Part of a small language model's weights.
Size: width 256, MLP 832 SwiGLU, vocabulary 4096, 8.26M parameters.
MLP neurons of a small language model. Each row is named by its layer, matrix (gate and up: input weights) and neuron, and shows model dimensions 128-223. Each number is 500 + 25 x the weight over its row's rms, rounded and kept within 0 to 999. Numbers have three digits each. A neuron's up and down rows have the sign that makes its largest values positive.
A block is one neuron, or neurons of one layer that tend to fire together. After each block is what it responds to, as a language model described it from the Wikipedia text at the highest values.

L3.gate633:463487536494490476509472556506501514540475506505541486473517510509486481501494483526515480483448463520503512534532498509529504499507476486495498489470488499488518555480465483504471505550522480475550482505524475526493541511518531540502538511534488480508478490518533496498537489539502503516
L3.up633:496506473505456456534485467502475471495547491522517514497527529497504500568494505488518494466504506542507479547490504446538505509496525491490498484444483483520495524526521466479532509511485533475482494533534529517492534456426502502501484517472519492495506490501464487494471506499509472505
L3.gate704:471528538505493488479508490507532512516513472476499474535507521492464519541530503500478453475502483513464520491522492529505533516474501516487448531517490498501486528523518486516490488541503508493480523498510493503504510528508482502489454507471537501454517510485512499459462435478513494492
L3.up704:517492511496489495472498499496504499510541506489556471475487529461484476487469509476483524517464474458493511498473519486529499532487509496516494536523474498506493482496494517512482443472528518530515543496476508501538534475492526479475534520535482477508466492503531510468451493507462488522
L3.gate723:504483530511565496474498504500501511469526498481476519500514516529474504523522492530511493464503445471495520493475566524508513522538524519499519509504499498490519517497508498536490518550517492539516515540491513532485511501493498516477472487499543519517452522472511467460486496467536471450
L3.up723:520525503521549492480472528526543486518470457466499513516536542455507516529503541493524500478503512488503541472452542495476537495505492478490504512457478480500482524474482487453496487477477513471495528502491503516470487487500482508508515487512531459470498462500496502473502495509519498493
L3.gate808:522499505476510486527474506482530515467518495495466468464521545502567532466482491505543501502512513496521520488534503521497513467538503508501512451501520509500523532470517480474458504520485496476487510520452510482557501520529494489500493466520489517524490479538515511478510506560496553513
L3.up808:477471516564512512522502516504506572533538450511532476536481489482479509483537505534516463521536504499534483515529534525533492486511506464518509456528523501504520524504479476506493547460491522518520514468496502502551546462492485479497509470517462483514503482460466469485509469517517515516
Responds to: Past participles right after forms of "be" in passive clauses, especially found (were found, is found), plus born, placed, held, based.

L2.gate232:484520507508490501501476514538439488489573494501463530509487490500511490558495521546517536431520488494512522440522469486492465517528469493505514496516508469507493510471483506513482451530512482481497484504470503484456501460557515490486491490496470519494483504432466513491499494485536459491
L2.up232:481493480472509467440478445497485492548512459543491508478511537510548517508475543497461528531488534506553525464519474492475470531505501524507505503510473476490448480433525486448486473517481497504470481474509467516515441487471512470503492536507508475521500538483473480513533425507551488515
L2.gate475:519481520503536483509515464486505487466521518493537519523494531531491488500505525543473489475517498489486480529520430446501476492515481521472495499567495497545502525461509478505531506505496562528452512478531509525525504469509490521530528521480468490544516487494509469488523490520489490477
L2.up475:477478464471464565488502465479516517520518503493526510499510464488548546518525504507459546498479516514491474480488502489503523531518521517526501526503488475469523518472508484490511511465518467502489443490496513524505480485478550487516511531498509555501512466492482513497511477477501525479
L2.gate567:496473515525463490508494503502538472504514498495508510489492515548545514491498534458468465431521514489529510504496461485500488514501489501481488557497452505561497523512510472520473473500482538505516496538515501470538508527508494489531474562439458518543457514479505490504491469496474515469
L2.up567:483488515489500516500497488517473433498499517531497524501514525455489516489486499463475496526483485455495465531509459523488508452531497516507512559517511507511509490479490542490496482504483465504507478543472520512503542517459513447501496484489478480488477521487514510509533504525429546481
L2.gate707:492503491483484459526504473504507504487496475507475482542540453507516492541506484524479476522470477533514529510495482541509520486515487554483512465537437491507518478488500507459535487499503502510474479515488496532529536466493509512505508515556507506508510522480471494514501508535458515561
L2.up707:478529519522517466496459531526518502454533449529525535534510457525507532524495509494470524514502468509496523501479506491554533516526498508509525444536501480522508525491544494478553475466490480520506496533480491508485510483528467503492447540496498495517502515534514511519497509482489484520
Responds to: Prepositions, mostly on but also by, of, about, right after a past-tense verb or participle in narrative or biography: died on, released on, replaced by.

L2.gate218:520531520481507482467517524463464510524517482517471495511503514563495484491510486514480512545461476501488471510516503529453512504478535498525503481517495476512516514476493469514486483504519549498514465523493509475452507471478472502498568510518537538500527478499463505475527533510459460478
L2.up218:534529460465512468516471482492473506533535498506476441481470518524503462527473511482493513501478471476501483532540478464499501521456510493503484511490472517543493482521549465511525501477539516471485508489521487512499509489497497468548517501510543558514509513545482506424526542470490479490
L2.gate570:510484550523497515494504532472495490504500487531448490502514491526478537466503518495498474500539528488446502518522501530519505505444524486513489470508497518508472438481528506500449506494536534483469506476551535464525505501490499465546516517560493470468474502499527470481532499515469467518
L2.up570:479489527498482486493464522487517497514440512500492457514498511479476496541548470515493480481480483530471509513510534520506548475476531518496478487468518467485452427492482492497511481494541535498523552484525465436493475546510545503483474474526486486483470500478568503532482456496509482518
L2.gate696:538491478449502483458513524545521499504526515493503478506504489492482527536495456488465535526482499537483551514555479524506508486480512491504488449495503540507518496492529518484517445484544487474488537500505495521467504493498491508502567503522492499538457482499493519486502517507483491513
L2.up696:531513505484476551478513480477526552512535467491573494469475454467490493490497477498471514495524503460495504531537498490520510533509516506529491457521486517504457493508543492496509470495517521523486490486562458497474444531501517488513517470527504493515514497484491468494507552462491508491
L2.gate757:531483487459507501485519487529514500496523508496472475522526495488471503484517499474507524522479474493530495504545470519494523466488536480495493471494520531525476490498489465486461513510518509531489477525567487510456503483528515465484508485488506533499519474437526514489518541490513501504
L2.up757:477542529476477500521511488513512514563464443507494493492474501492474548540514495506505501492464512507511495532528484473551458534526521504490461491519488482499496516509539508490467545538494446494480491500512506466477494506572537497536534521444554509499498503470492474518526524514509527489
Responds to: Word-piece right after an initial capital letter in proper names, mostly personal and place names, such as J-o-hn, J-ian-g, Ad-rian, Z-ac-atecas.

L5.gate735:526507507492486483483472501507490463485510496529505437536517469496485539463510523493521507468514518484487476486491464483531503529509515529497489496416496551510533508519531481512472478521522553514466519524491544543498466514466484506498525505500512489487530499494522508489459488455494513531
L5.up735:507476526516492504507464492485503478470493483520463516518508497532521490465498503510526465500519564462479497482496527524499516521496551481478477539487503536468511484509517486515471516485532563461496510516504446510536539513457455529452508465471506482505504480508532513495489518491535509548
Responds to: Past participles, often the final piece of a split verb, after was, were, is or been, as in found, included, particip-ated, eng-aged.

L3.gate212:544543496521534494504461521466542463509514505488525490514466500484516472460488499541483509551513502557443475537505508495501525525491478469495518471473442460514489522473508475539477516490536518448485520504459505471489531519522521551493498472544506546458523482508518506523474513497503487552
L3.up212:530537481508512503478515471518468494526455514496514483459486510537457510472518443539489502496515482524463522544539505511476512487495519501522454500504483502537526519500510483458506491479489505492502523496529490483453511437519469486496515498495563444542504482505480505491503533502544509485
L3.gate408:501551472518486498525503457488537525499522513528550529457506497543474503492505483489467516496519500495471491496498521517525552484477476504468466498482454499519551493537518525460469486491520484499515486565507521486517459487500456442466530506489502495505476482483463495525545511529509476516
L3.up408:480457523515532463491488528496524487515508536449498478511483540510496499471526514549510481503529478460472475518509526539489552452482460509518535467502477512537491504495533501522486511531456510498557472502487533496490515512496521462520537462530502493510513470477518501483487458472505495469
L3.gate709:512548466478535456495527494481529468491539504513488478468515500507483523472519535527512477498542521521457514560475511495493496527505507478484529507520512473512501519507538460512542499545572532433495527540494511482506532444501504485492507463535486507517470483476501504496542471529532525516
L3.up709:489522450479474442501520478467509509490520512525442485464495555496477555478532492551540510521569522509494484556531485527482486513477543499477540497530521487525493510510538470505517461487542531498481510531463516532524491467489490498529485493556509505506471496487494508510487467474533569469
L3.gate831:474542521510451477529563508492519521510554515524462491513480519501474511482505483517479496514532538507448489515474495509478489512454486515524491491529500507532576541543516499520495496505488516482521493479543481514496528505478502518541464479528493485498499452463503518487476497454497520495
L3.up831:543543475460502513514471486491519494515488498524539510468507496496491517481512523548453497511532487520462531500549450500529523523488535490463533471548485431506495513508504481479521501498526498512475518490511516489522525465537489482500516502493501486465463496471505494524491504510538481535
Responds to: The second newline of a blank line between paragraphs, just before a new paragraph or section heading such as ==, In, The.

L5.gate573:522503508509498505514502469479460491468471475493502480502491488508501448495478529488511538514487467504517517531489504465493499489532464509490536477533470520502497529466520549496468514520496538503493501465500531510509461513464511508504493491498490474513521490470535503530491501536462489553
L5.up573:483496504502530519516447534488509503513495498507508504513513486480468462475522492500499527483531499524470510553523492507470556490485487475490516437524512488492515456505500509537508492513490542482478469484511489505523484551448554535518468499461481527483515548493462511484543479502511472491
Responds to: First-letter pieces (often T, b, f) that open a word after a hyphen, quote or table bar, as in Top-Ten, throttle-body, Tamil, Telecaster; also list-number periods.

L5.gate743:516507495505557491513515507481529476499486491496497457475502515542540527491495520485499515539481520507543505464501503497503549481499498499459537492525490488531484535527524486532503524485468506528474496507485482512469471502503496477526497537502510517513505459505511494529501518529486462450
L5.up743:499539452482530501475522512462515526442487481483516507489513483491500523519513533477484542507502502484481462517454497502536472540522454469467504508528484486524518519539505485508487444520488489568523514518468508481468438478499508520513536549437519507493495513501475464501496511511455466464
Responds to: Sentence-final periods, and the same mark after a closing quote or parenthesis, ending full declarative sentences in encyclopedic prose, such as "at Yale." or "drums)."

L2.gate37:496518466508481502485499522499511493469546482517516528512499514547524524523461513498508500490491428508504468532545445489479497529507500505445507521511470492468510513506471496483486495500518523482475561510511514476517488531482459513495459497492507510524524511499474501537486466491508489488
L2.up37:487529514509463539519529531502526461505468516503484507490485519516486532538489484493495520500515500522534444498455492473510479524500520484520469511480501478542501464499487507475496501522481494458497527527513458493508498515501444558485511528521535469508483493498548556518530523500472509537
L2.gate725:467508514494485503548499517493444496455465519491571501510490467548526457487484444532489525516484489503525531477490537487499505487524520473512493504482446507494507434529461505505461512488517526526447502460492444504493514498540484512499506503488497510515463497469504482481526522477525481504
L2.up725:470497524464516503468496551491466552478526530460542441524495458522522489484509456517505505502509518519508516486489527482491505516443542478497480514474480494520505501532489512510497471499470532472514506505481491495482519501525482484478510469435527488543475525464493489458503489534545481449
L2.gate730:484529507522514503545499532518494534523491500468452520480515479515489490466525470509506488531499525492460515493540439478475517554472504458497479554540519476506502447536510463496425475528515501489509505529459526517515525506532530448554465456483563530492498516483493513495509485528514493480
L2.up730:521517496491459497530528486519514487479503532513557487533468489509538458518498487519506503522499467528463466491499495532528499529456508462520513524486480502522479493501538500515536508473488530510489503481491464522500490474478503485497489507455519514469455510474480532495487541477474549547
L2.gate778:531477495465487513484530545466524504463513507510466511471481519474532507487493539487514469509534510368535502446485501507520503507517496505493479468508512527487479511462522521537521492545468507505549487487490474543473479500514474490480520508446515487531491432503521500482423497415534488532
L2.up778:512480530498447524518498523509524500480508517523509484497507516473482517461549499516475501458506535477505515492459551496520505472488515479504452523539484519530510532485516493503509505493470534442520514512502489505522526504518463505482483540479483519515481479446509495449502480522514513480
Responds to: Fires on word pieces completing a verb after "was"/"were" in passive constructions, such as announced, sched-uled, reorgan-ized, equip-ped; also the "rom" piece inside syndrome and electromagnetic.

L5.gate780:514541478494485525513504522516457521531497535492527493526531516520482523543523509544475510486529489467504463513462479504523530504491479504556498506544477465483511501515440534511507537490544515514497528469485544514495529541530497497514485549513483531450478521552527449489507509497495503486
L5.up780:499486499525460465477506505519517520510494511531534523472504504510496497438529501523538511511477456532465476489494474537525465509458499493479526526462497531476502526467510446506495493493498443505474488499505522513502527537519501521511502489496499513468486505546503517482539491491548465494
Responds to: Middle or final word pieces of a person's surname, usually right after the first name or initial, as in Penn(ington), Tr-ump, Daw-son, Brown.

L2.gate66:479493488508511504517470481433536524494525504517506465476470488523505503518453471552507499470531500509489548497500508489485448526502482518528513510481515488514534511493519516502494488502486492564504513473519477504500500514509523483490527461510508473504523498527463512500524519511469498483
L2.up66:479492481508536490527454470465518533525472467496492466506481505476539549503478509515465474482511505503470521506515519523490461529503486525520544469461497513475486517501523513494479483484500495555493506442517478509509498497502516479518492504479478445492506532514518510490509524519511481496
L2.gate260:512501506468501480476483502463511545500467471480481508511549490505479489488499528471504506487470470467512498541508481524519492531478518549511506537499493523567464482502466478492523462534503505498520496515539527510483553531455503491535492522516484475518476458486544546503524431489461551469
L2.up260:497453462507533500501500511497497490485507479538464450503488510443473485485511536496561492495547508527504482518479506518532472542483471481508492539492481523467499524488462510508508484510504506498504495476547536565490535544486521510501503500505436513503482495486509549503541510489479511490
L2.gate785:506497509462515483518503473484506574483516466511483482459526546456497460488472524499524559501507529508509492514470491496529488540518482526523502496496547503501527511447476461507542518486489480497510454488530493496490501505490493529496534501499510478535508529574490530470466530474479535522
L2.up785:469475491508561521473551526462513543485539496488506493497537489472471472529476515497508491524515464488483496520490501511487507528484490496520499510461503550497528493516509514528510496522515504516494450451521541491503522500501544463508513488526485524535513483495485452503490534504537508473
L2.gate822:489488507511524487470518509482519510482504478511544465491518508488466491508534481520479491450479525468513504494485543498514479505544549528528516461510535534517543508491478502493498504447489535543503506536539516499498512505473494515483516458532512477470531472541538502526502465491467531449
L2.up822:525519487525493485512534514465560501508495495568498464502496478508542532493516481487443464450483537523503532473548518489485479500532522514492475492525524508499541528538458491517511493460440513496491534459562497547455497500513490470517490521488507473535513472499510470480510511492522506530
Responds to: Determiner-like quantifier and degree words that open a noun phrase, often after the, a or that, such as most, many, any, other, some, both.

L3.gate41:479500502469502526455504519519455492478532454469515528509483505490503555509487516533543505491543492522472481514531545479503550558461484470535507526486460509480504504538498501475503483521461520500486435510519539463468491522490514508469481480460506472537500493522455492515502535439512530484
L3.up41:467502533473498513454508531524491546460539522508534522515540491487470478481540545474525511489477497495454513520477489496517484498521484477471464484471556496501515516496536509509512464500492499512513461488508448495530533485445513522491505517491496539477520493539530486491559435518522493475
L3.gate485:495492471498461497466547481492501504491497511511510493493533516523508466483474516534452510454543453399499450530518533512508451517524490474475530525489525553508540535490504502514474511456473472542503499530520512486484493473515496508502512534514525521471514498520483461469510510473514480499
L3.up485:503451485477502548509502494512491466483473464476470505422485513503483510509494511542492553443498474484509543530499496492550523496518464500498493508517560461481529493470473508495548458535550535544483531514513459457510526531449493508492523483478521441502540485491496562474519491473522486469
L3.gate580:510496488484500486499480543523533545469499481504464519472488500538498514465434535551541495521507519527503526498540526527501486517489448510544530460510500498508477510497454492473513502503507489522500465522498432530507482517516495475501483534494456534517524476494522529548479486488501483513
L3.up580:500469497490504501436529497529536524492484483504508503541468563549508492523471506469531485548493477514487486511497503498519499529509506501498560536498490533480511471493486473495519490507511463508455528515509498467469493473491512498532530471500430500523470545527521521545552519462494498517
L3.gate720:491459536495499477485541453483550528452532524515491505490451533529489475520508503503492528444505507518521511494525496482570511519527470516511515479518513473546512507500472484515527484507499501533498527462515469493483506559503514473504504514531481495494526502505483503501484454503501497494
L3.up720:516482509468490516536487461466506510496512492528477530516498509555508508502491496514509496455515495471554482504569535502517489485468489497543502490509510488501537554537484524511516509486555479517523475467457485526532514466523493511501473518492523524513491454535476478513519485523518517457
Responds to: Mostly "of" right after "a number" (a number of casualties), plus quantifiers before a noun such as two, several, many, other, and some mid-word pieces.

L2.gate53:474532487523499480510470560475524514539520499555515479531477494540537482459479486458514494511480516521481499484507510491475473579517491518512509477517525461497503466423464476465520488466499491470486524434472523488495512521507528524510512502498506525537468497536521517510508471508521441497
L2.up53:525539510529482522498518535487475502476528493505516491482480488532501468515508519458490482552553542549502494502491515472527494518510506514479494479472515468504466518490459492508488519473522432507497507487507506508509497498467503526473496505574488497486518520522531510516485503507466465496
L2.gate466:494527472504506500525537566483483501503481500521463479469484509527513483481507539522471475475524507489470523521487508532472502476521548516549486515510475471529489490497460469541452501527470502509537537469520491545509459456497470489531507519526458448517539506515524490469498500503515502470
L2.up466:468551456487523469506514494488492508445472468503494483488472490539525499417503553503491528526482467472450467478506504514502500480495547538492518469502524495503527474510496484492485474474518490425497499489522487527559479482477476509480508524457476525488510514500470484485478524521512501530
L2.gate637:505519574497477500527511552461548511506489487517468509482513522496474500499528537472486537462490492483491506481529503521524503525507513484493524474522476440467550510517490538493510508469474498493472501499478500507479507496503495523476487482496488504516493510494499504528466498534502475512
L2.up637:494553513523499498534538525479491483525495530536486508508510499510479492486482471462496501446470513525466525500513495497468532510484468534495483516482454472483517502529509477469472475484455515530460505500533474472509501489490501531505490511533512495539527533545488502517478493542518484521
L2.gate814:509533474458537489495525543478497530504507509486503479515529526499517539483537510488543513527498473544448498489508507518493489510500508492509514500506505534472512441473525504470509463495462488532550475528480503485537494501493493524515472483518459466483473542517485451454529470489443544467
L2.up814:517482507499490498505487547502472493532527536506498528531494520496484513514503498492508459516510522534517500516535539502503559515461496514548511495482534545535503462532477502522538484542448533517486527527507516509499480531512445452529510536523511471501534499500506502495542527478521508504
Responds to: Single-letter first pieces of a split word right after an opening parenthesis, quote mark or hyphen, often s, as in (swimmer, "silently, web-site.

L2.gate402:502504482530519451544503520470516454521539552520544523492509488471523468466495499520518546540522470478463475491493448531516503526520463524469495467542473481510521496522507472532522501498488519469523493517542469522463522540519514483511520507483486486497478481454474507491506467487490504515
L2.up402:531508487514507511514471492503512492513528529531504518473509538508502506471484473488463529547527527479492493535465526541498551537506522546512489522523482485555511505533490520474488523517526499450499473475488495513516515523484511483451531458458488466502519441538464508466510495466458493549
L2.gate514:526525493499549447493487455566506513567487472498463529502559525499509494508513472476493543531506524522489521493461506536482502517487539468518547515487527512522519500500515500494524510487497510479468508487477498511444536489474489510504514470451500523522490515474477497501468506467473461508
L2.up514:507496463509485482537424504538503518488519483471542505525507520472510520503498536456506522550473464504506491516515451540457490465486508516510410497517518535512531515507503478525466489533487500534502500501517479491488513440512537494514544467486477473522468484501491532491479473493529509503
L2.gate544:545565520515459475502476504480532487496523514498500529469511474485509464478533512485487501499513507511470486532507506575475483471520513512477472514515512483496471484508510504482502493522491496506531523476479511497502488495528520484492512507523502456484460557489533498502499490503485506461
L2.up544:565509506514530493522505513522546511501527484535540478494540503471495485491534499508457523528528488510487461499479467501506498527524519550487497473527528483481519576501518510499503466510506527476491482528535473472486459466496512464498531493494521438509487496524504492496481558472493533542
L2.gate620:468543516531556485560529486494498494535546497518541468501542525556490505502516534486487516493498486489504466515439509555519519490525497495521504499492506505469509545511517479528460534498513472483509498488502497473491489495491527464525490523536496499554522541525491491491511474499468505509
L2.up620:502549495486509516554512475494513496549465506533510460489544480475500502462531515506470541487544485474482455491482489516504478480491530481477485472456472462486516525507509481506515554478491507489500507456510512531487475517488558494476472508484539501498506515504487507458494502488495500486
Responds to: Full stops closing complete declarative sentences in encyclopedic prose, often before a new sentence or line break, e.g. "released in 1985 by Epic Records."

L5.gate515:519484530509496480519457470498454508505505535480520521557478506536491474481493522482516511475514502478520459531538520546495525479511466535490461498532549499461459506489505515501565513536525528470493485466528516491500474489548516490521505499469501490545518473480560519466517509500497466529
L5.up515:513517490516495510494459491500495534477518504516506540519506518516480495523449534477527493453467464513459483470467544504499491524552469482497511504524479507494497493541473510492496497502546431490501479476476483482465537527517516476496496484492507477470504471499483533515487500477434442544
Responds to: Word-internal subword pieces, mostly "ro" as in hyd-ro-gen, nit-ro-gen, gy-ro-scope, Pet-ro-v, plus fragments inside foreign names like Roc-he-foucauld.

L5.gate413:474480510514538484485457445536525554451501474527491428500513501551553518492486518483484504496480479501484498511507492559528443508493459515508481460505533492495516520463448521535497474497496484522528497505518520513496470492506498524490528495534538481480485486502516521513467465525478487507
L5.up413:488463495500523454491521516499530463527440508493533513535506482440497529497521516519493499489540458509535486507466564497517460527492487490503484531510489463512468504451508506529517458504503483492500522435477462460492514501529512511452511508514532493501571475462527528506542491488475468481
Responds to: Degree or quantity words before an adjective or adverb, mainly most and more, as in most populous and more freely; also high, very, un- prefixes, and some number digits.

L3.gate124:478506476526492476508467516529520513427536497523517476507488503456493519513492493477474478464500484464490509494487539526458449500510503567486500520502537558507510513476487526476493489480498487475510494523523519472508534521498546496502482476498467510484526501519528467494462489515511499536
L3.up124:501522500527507469500471508507543471447522521518497522552507527481504505511488522522484474502498491452493537545503512525449523514499532523515529504529516479479447475422520493457496481458477494505474505471500474515509509486504518474482518494519495564487461510484500546505497497497479510502
L3.gate185:482551555459488522535463491521520506493521505497486518489537497509476512501435487463506516492487485500455504526533494536489469511512505526492529494484513475478523467518451511510481536486476500493504479521483495524495469464503484535508558508565536461530472501512530507460495536525542514499
L3.up185:536492501488463533521501534482458527493505498493533525479525498505474507497471519531496507471522500534512529509519538518547503529542488540535543527506515514478505513435484489513544457497470505537494517526498529487505484533524516527540513493517452529508524526514508475524535462450577530465
L3.gate403:524556549453487566472523529441470498510502494487494503478525478478564501527492505529474560458500476504467509510526486513497480449506454557488499476496498479542487492513497534505482513528494531529512518508511537517504554486530509496495486550499507503543483484532478512529515561489514492498
L3.up403:523487486561505510499517513471535472475527529481518520509519514519476499534473460506534546497489493494510470468483506563515503500527483461495490533514523498529449507504512515536506490484486486489479429466442524525491515494529494541521502541471510482485542540466486480496502501524492533467
L3.gate496:535528526528490447503490476551486518493525478457486517503540543496529512516487521526512535462483471532473484540509499498522466454485457538504502513501518535500510542514508517510521510467494494483476513506502522534467467569490527528544488524550478524513523492519490474490500517467506539479
L3.up496:526499478498518561535473483480557515469540468442460500521522508485484511501443492524490558480458467478499488506487504507510504505523485514535502530552518494476487539510496495481462493511497560467505455501500518499493483490530514508497528500515486497519528488543541485507526516521513513542
Responds to: Prepositions or words that open a sentence or clause, often with the rest of the word (Due, Upon, Along, Using), introducing time or circumstance: On 11 February, During, Due to.

L3.gate43:515499483459571453502495466521548452537474482503484481538487506471495492480487520519499460513477458461500521500531510525496524494474469520509498462489512499509546523500477490484468493507516478474477498497478501480464525489506501516509537473513529525506471502535552487501463530505497498489
L3.up43:506494518500527520511493487483464475500530486507539538484511522479487498474486499499510521556517503466530473504517481505502532516487469441493524516505486509505501533471519453485524467503526527500507518490479492490481543471502467546530532463512472535485489500507499529504541508547497493549
L3.gate173:498511513508504513462522495488485486494446449536543549525504541512518486463491499498516497534511493556499516480524518511536513483515450489533500412476484519480513521513514524481523483486481512531473510501425493486468509483487508524519539487510483495503456533519506514506493498528490497534
L3.up173:501520476475523561522481497538466481490480484510491508550454501464496502514521504527460470496488486473473545456528506519518544463526454476479500500556506501531564492510492505492545520518504513487499512499491495486535516491485519509556524474530514470505492450522505490470493509476466505489
L3.gate197:490500535486487471484464525550470506518510528507495521462498532490496485455518488480504523513497466510520485505500535530496496497569526539538493434481541442500518484524535535481470509525498507530546502525495489489481529474476498507488487583489460499506496472519504525509523481532500490521
L3.up197:514503533484525515461519483501456518530506467528527454532526500499510479516508493523517490483532508486480494494517464443498489489455522505510524487515533485500499498466516516533543522468438479477525496495453526511459531504520473479511510553530515532471508501467500487512485515485484477496
L3.gate637:535489534472551480544512474463494464516463483535473509528500488478532494499525466513506466503511501522503516493489499495529452451462461504503515504468425518488498513479539482497444467494494516516482508486494484495505511445458520508516491487506471478529500446507506518484504460508491517510
L3.up637:450514517476545534533499510498551471521485496510495529560510492511468519484486498531493525498550507488536523503503542515488478532526517520493488474501481521507494499494477523516504456466517480546481486434538485540488492482509508511459506472490482473503497506495509494519527536500538481474
Responds to: Short consonant fragments starting a word's second part after a hyphen or prefix in compounds, such as self-diagnosis, up-dated, under-developed, wood-frame.

L2.gate474:460558534490490500514542472492503533523515451518507504500495471474489499525505486497513511517468497486456480519541478468471536496456514472496497479504452524555475502454476471504513512477496510509535498526457539500511523514479545476478515460517496469458483482512452485416517459492492501551
L2.up474:475496486535451520555473526506498510481453513477489501511507483513520506484489536482505493500554496465520468448512482521488471555522499501484536529510474490488470523502513523541555559532482515491451486486536491487478498558518463502542527479468492484483510568514466504479531498499503479476
L2.gate486:476531489520488482466499491498513542442507506486462503497518503509512547490504496488520502494487484566528454516504483517542488505517493497496541507482507495482483527496510516488487518471490498529489487497525481505521542482497498466518523490482493507505544535576480536451497473467481530510
L2.up486:489494470487470503504536520495468511520508509500491498498513535492552504458533525485473545505483491485524476512522492513474485483561477466492514525449489525485520504537480578464473534498499458530475487471483519527481501464503474514494505503491484562477501522504511533444486540532466516449
L2.gate639:520488527518531485464504440531498533512487539487474501531474456500484521469493470499453501519480519477460532490507485469508507493519499496480512496505490508522542498480488481494517513484537494526544506487507538488491442515492491487485498471492495531483475497539502535494506484514514474483
L2.up639:551508498486492460528544497530503469515489505547511449492554510512495495474464482510497512533522496465495469479522508495492479472514481496481474507464463502455520514504488483463490483497487472514477525469508506513523498501514470496490519542468473484458449512510557483499515509504554503546
L2.gate676:522477534523486486503440496503531514484495512466512499527507514523476523472530497503495506480483486507465437481478484473517527518495447533539474521489508498505537481517489521481472503519470506528469503551534527509507559512492497523509462472534469474508498486479488534504436505489499531479
L2.up676:514504510544507481492478486534521527513516468515519498526501500497520488491485532511530491498497457508455509468478539489502539493494466514537449481508509467508527528464484547504534500469474482513519502541489485517467491519496519506498527490515483460482528474509464499485529510529514518485
Responds to: Final subword pieces that complete a person's surname after the first name, often in tables, cast lists and results, such as Clay-ton, Benn-ett, Wil-son.

L5.gate807:489522505472506496463498501506488536483506523511480526488547510471511498522491498467539490493504537499474478527477483556483479549477542510526517493555486523545492508460521517498488507531538474499515499542478535537483497485473499456495506487542498525554482517491457521520518521501501474485
L5.up807:501498471503452496472537486489490474504531534434532514486487504516486542474519519498470509494521490543497506529510451524488461514486533481502496532534506492511519541486501487473573516518438487543516477499454542483520514486534535503490508584476439517461471489475459498493507508525476530521
Responds to: Prepositions such as on, in, at, from that introduce a date or place after events like opened, married, died, plus coordinate symbols (°, ′, ″).